python train.py --n_layer=19 --d_model=512 --n_kv_head=4 --init_std_up=0.0388 --init_std_down=0.0388 --dataset="wikipedia_en"
MLP neurons of a small language model. Each row is named by its layer, matrix (down: output weights) and neuron, and shows model dimensions 32-159. Each number is 50 + 15 x the weight over its row's rms, rounded and kept within 0 to 99.
Before each neuron's rows, "raises" lists the tokens whose logits its output raises most directly, leaving later layers aside.

raises: "===", "s===", " ===", ")===", "===C"
L13.down1369:34 36 61 79 49 59 53 25 79 29 56 57 37 57 31 61 57 57 17 65 46 39 57 45 31 48 86 67 42 35 16 62 51 50 43 43 58 73 39 48 32 47 45 50 64 63 31 72 54 37 53 53 25 48 66 58 44 24 55 20 63 70 48 61 41 60 35 73 20 59 45 76 43 66 35 46 25 52 52 54 06 48 50 66 59 65 58 21 45 51 47 39 57 56 76 53 33 49 60 19 47 37 55 49 41 37 23 39 55 49 71 42 71 44 76 41 43 49 47 41 54 60 50 57 58 66 61 42

raises: " was a", " had", " has", " also", " later"
L14.down979:74 79 44 43 89 46 33 60 76 46 37 51 58 40 67 53 62 72 57 57 65 88 75 34 37 68 40 48 40 49 61 47 59 61 56 55 20 34 38 42 52 43 60 46 51 82 35 49 63 66 21 49 63 61 16 71 55 45 61 60 49 72 24 44 85 43 20 40 38 54 39 53 50 52 60 45 54 51 51 25 51 33 41 44 57 20 54 38 25 39 69 69 71 38 67 64 89 38 74 68 55 59 43 38 37 43 61 34 52 26 29 51 47 44 57 40 48 48 50 55 25 37 43 57 22 64 40 55

raises: " A.", " B.", "C.", " C.", " S."
L14.down1525:37 59 33 59 24 52 52 13 36 60 43 54 48 55 64 41 68 53 72 40 57 35 65 56 45 24 40 52 48 54 69 54 57 48 62 40 52 35 42 49 52 50 25 46 40 54 14 56 48 51 62 44 52 38 76 37 68 72 39 23 42 68 65 54 36 62 60 60 39 34 61 39 70 35 51 57 42 63 62 59 42 57 51 56 49 61 45 36 61 28 83 62 53 55 37 51 46 47 67 29 67 31 59 61 17 61 35 54 59 46 54 65 45 50 43 44 61 42 62 59 42 56 56 50 54 44 60 46

raises: "own", "ted", "to", "urb", "ty"
L14.down1677:41 45 37 63 58 60 50 50 39 45 42 27 59 42 56 37 35 57 70 65 62 57 49 45 56 29 58 32 38 56 46 47 78 54 56 39 42 46 53 60 26 45 54 41 59 46 41 36 45 53 47 42 62 58 66 22 41 17 66 17 35 21 75 27 89 71 43 37 63 53 76 27 38 49 43 50 48 12 28 63 62 74 76 45 49 76 54 55 49 66 43 47 27 47 52 58 60 64 26 56 48 74 66 50 39 34 56 48 47 60 52 41 49 44 59 64 67 43 47 45 39 46 73 67 53 37 47 67

raises: " II", " III", " VI", "son", " IV"
L13.down115:50 33 63 43 20 25 30 59 53 55 49 48 34 85 69 33 50 52 39 68 28 62 66 61 67 59 59 47 40 63 50 40 44 78 57 33 45 53 26 31 45 45 45 18 62 45 59 40 50 00 59 68 59 61 47 58 51 41 49 30 55 53 48 42 44 57 59 19 55 62 51 65 50 52 76 28 61 71 33 45 80 71 26 44 30 49 43 52 62 48 56 49 64 46 32 33 60 35 76 20 65 35 49 51 53 60 55 70 67 55 60 44 66 54 69 58 49 40 47 69 40 73 53 49 23 49 68 57

raises: " leaf", " paper", "able", " material", " good"
L14.down1998:56 79 55 64 35 52 58 56 54 29 80 54 36 53 31 16 45 82 51 60 45 52 43 47 30 47 53 57 58 45 49 36 66 25 64 24 54 58 25 40 38 43 58 47 59 57 50 66 35 84 67 39 39 45 49 30 63 71 43 84 50 70 44 50 64 43 58 59 40 37 43 40 38 75 76 56 39 39 36 22 71 69 33 19 48 64 43 53 64 57 65 61 36 51 51 50 36 32 61 55 59 69 60 59 36 45 48 52 45 44 39 50 63 41 57 71 56 41 46 38 55 50 41 52 64 57 74 78

raises: " is", " becomes", " begins", " takes", " ends"
L13.down1516:59 53 40 54 52 45 66 66 42 32 53 46 95 77 62 42 25 81 49 30 32 41 37 58 45 41 22 40 68 55 63 69 46 65 56 28 41 49 62 78 58 39 52 45 40 44 47 85 59 13 78 42 73 38 50 48 79 41 44 56 41 62 50 42 33 71 56 59 46 30 26 64 48 30 44 52 34 35 81 22 35 83 38 53 61 28 28 48 40 69 51 57 75 45 26 59 23 50 37 46 77 68 62 51 51 19 38 46 61 66 31 58 45 49 53 62 59 36 66 66 74 46 49 54 38 63 36 74

raises: "ister", "ent.", "ine.", "ine", "ine,"
L14.down1382:33 62 43 37 42 54 79 55 32 31 20 39 90 46 69 60 32 56 66 68 34 36 48 55 35 58 31 38 62 52 59 53 42 48 40 56 51 48 48 47 31 55 63 81 68 36 55 27 82 55 33 34 55 38 56 24 71 64 50 59 64 51 53 40 40 95 53 42 57 55 71 55 45 44 55 44 75 54 37 31 47 54 82 40 46 48 72 53 54 56 48 27 38 47 42 58 48 58 55 56 54 77 32 55 32 31 54 45 36 82 49 57 66 46 46 22 46 59 67 48 54 39 34 76 62 47 50 40

raises: " have been", " have a", " occur", " include", " require"
L13.down1856:40 55 70 66 38 37 44 51 54 59 52 62 37 70 48 40 45 65 52 66 50 46 68 58 39 46 51 47 57 51 48 47 49 54 49 57 72 60 52 42 59 40 27 66 50 35 28 15 69 65 46 53 52 74 72 51 50 50 59 29 77 67 42 60 63 63 50 48 45 36 39 49 64 47 54 82 66 53 33 48 33 28 55 68 31 56 35 49 77 58 60 59 44 80 36 48 42 75 74 43 40 55 52 64 70 61 71 42 51 52 26 61 70 42 51 36 62 46 60 33 41 38 64 49 38 42 74 49

raises: " death", " attacks", " collapse", " killed", " kill"
L13.down811:63 32 39 34 60 41 60 52 61 53 57 47 67 68 44 27 58 58 28 54 59 34 31 53 42 34 30 59 63 52 57 64 57 23 41 95 47 23 44 30 53 43 69 66 61 33 63 65 25 61 53 60 42 36 45 23 34 85 74 61 35 27 38 58 33 40 38 65 38 64 26 50 64 62 48 58 33 52 19 39 56 41 41 63 60 36 55 62 67 58 61 36 68 51 06 50 30 92 50 50 58 37 63 31 44 64 88 54 60 53 72 60 35 86 42 66 64 32 36 54 70 60 76 43 56 51 76 35

raises: "n", "na", "a H", "a R", "a S"
L13.down1428:34 58 59 39 56 56 58 35 48 50 47 52 65 40 23 46 52 52 44 76 58 37 50 45 38 43 50 43 68 53 64 66 45 48 47 31 47 50 37 51 58 70 39 31 61 32 61 42 71 41 45 69 57 58 67 45 68 70 33 55 43 52 51 06 78 62 63 34 51 49 61 46 52 52 58 74 54 68 32 64 49 24 50 58 30 50 51 60 59 57 60 38 67 46 56 60 28 68 67 42 52 37 63 41 24 26 25 46 50 44 70 86 39 51 44 59 76 91 66 57 48 63 39 57 32 51 53 46

raises: "lan", "hen", "rec", "rox", "reg"
L14.down831:62 53 26 70 29 85 79 54 34 36 59 63 62 32 39 57 60 27 71 41 39 42 76 72 47 37 48 81 49 99 56 52 44 42 50 42 59 35 69 07 29 42 46 61 56 49 63 67 36 57 44 43 84 62 75 60 79 66 33 81 40 57 70 39 53 33 46 63 66 46 39 20 56 26 21 66 42 90 78 56 48 24 28 54 22 63 65 51 59 67 55 53 21 44 30 58 61 43 32 66 71 49 39 76 52 34 48 51 72 32 46 41 54 67 57 65 21 66 66 27 52 28 68 43 44 58 73 59

raises: "vers", "v", "vo", "ut", "un"
L14.down1077:21 15 63 09 57 69 42 46 38 60 57 50 43 44 54 45 69 68 45 42 68 38 41 77 82 59 62 49 50 74 56 54 37 78 48 47 33 54 40 52 33 16 71 77 38 36 42 36 33 42 39 44 46 57 39 66 66 45 33 45 48 41 22 44 55 27 50 46 24 28 65 64 51 40 47 30 70 39 42 61 44 56 55 55 30 49 81 61 63 64 74 54 46 37 46 49 22 37 39 54 67 53 62 60 48 60 61 52 62 42 53 49 63 56 40 34 25 30 35 67 40 77 77 79 55 52 79 41

raises: " through the", " through", " under the", " across", " across the"
L14.down293:64 52 62 33 40 47 57 63 57 64 66 55 70 24 69 41 79 53 39 34 30 39 41 32 37 66 56 49 77 13 81 49 33 41 25 55 00 45 32 84 60 44 47 34 21 81 58 56 51 33 68 38 54 34 39 36 57 34 54 58 47 49 54 60 53 68 58 79 55 46 30 64 37 47 63 74 50 24 34 62 68 51 53 44 54 29 59 43 48 66 52 50 18 40 66 72 34 32 58 53 46 59 37 41 65 47 59 56 51 67 70 69 36 52 38 56 59 27 53 44 56 23 17 48 60 63 24 29

raises: "u | ", "و", ": |  | ", "ury", "uz"
L13.down225:42 41 45 62 50 49 48 74 50 92 35 70 75 28 48 42 46 51 77 37 70 22 58 37 61 45 44 50 47 37 78 57 35 42 26 72 27 68 34 43 23 35 61 26 56 24 40 41 29 51 48 67 40 57 37 30 45 46 19 62 49 45 71 45 64 40 37 77 40 27 45 34 44 49 62 42 42 48 40 76 59 49 46 79 53 47 52 44 23 15 58 35 49 42 91 28 42 33 61 52 52 35 50 53 59 34 37 60 12 14 64 74 50 39 43 30 41 71 24 40 22 54 54 67 33 39 51 41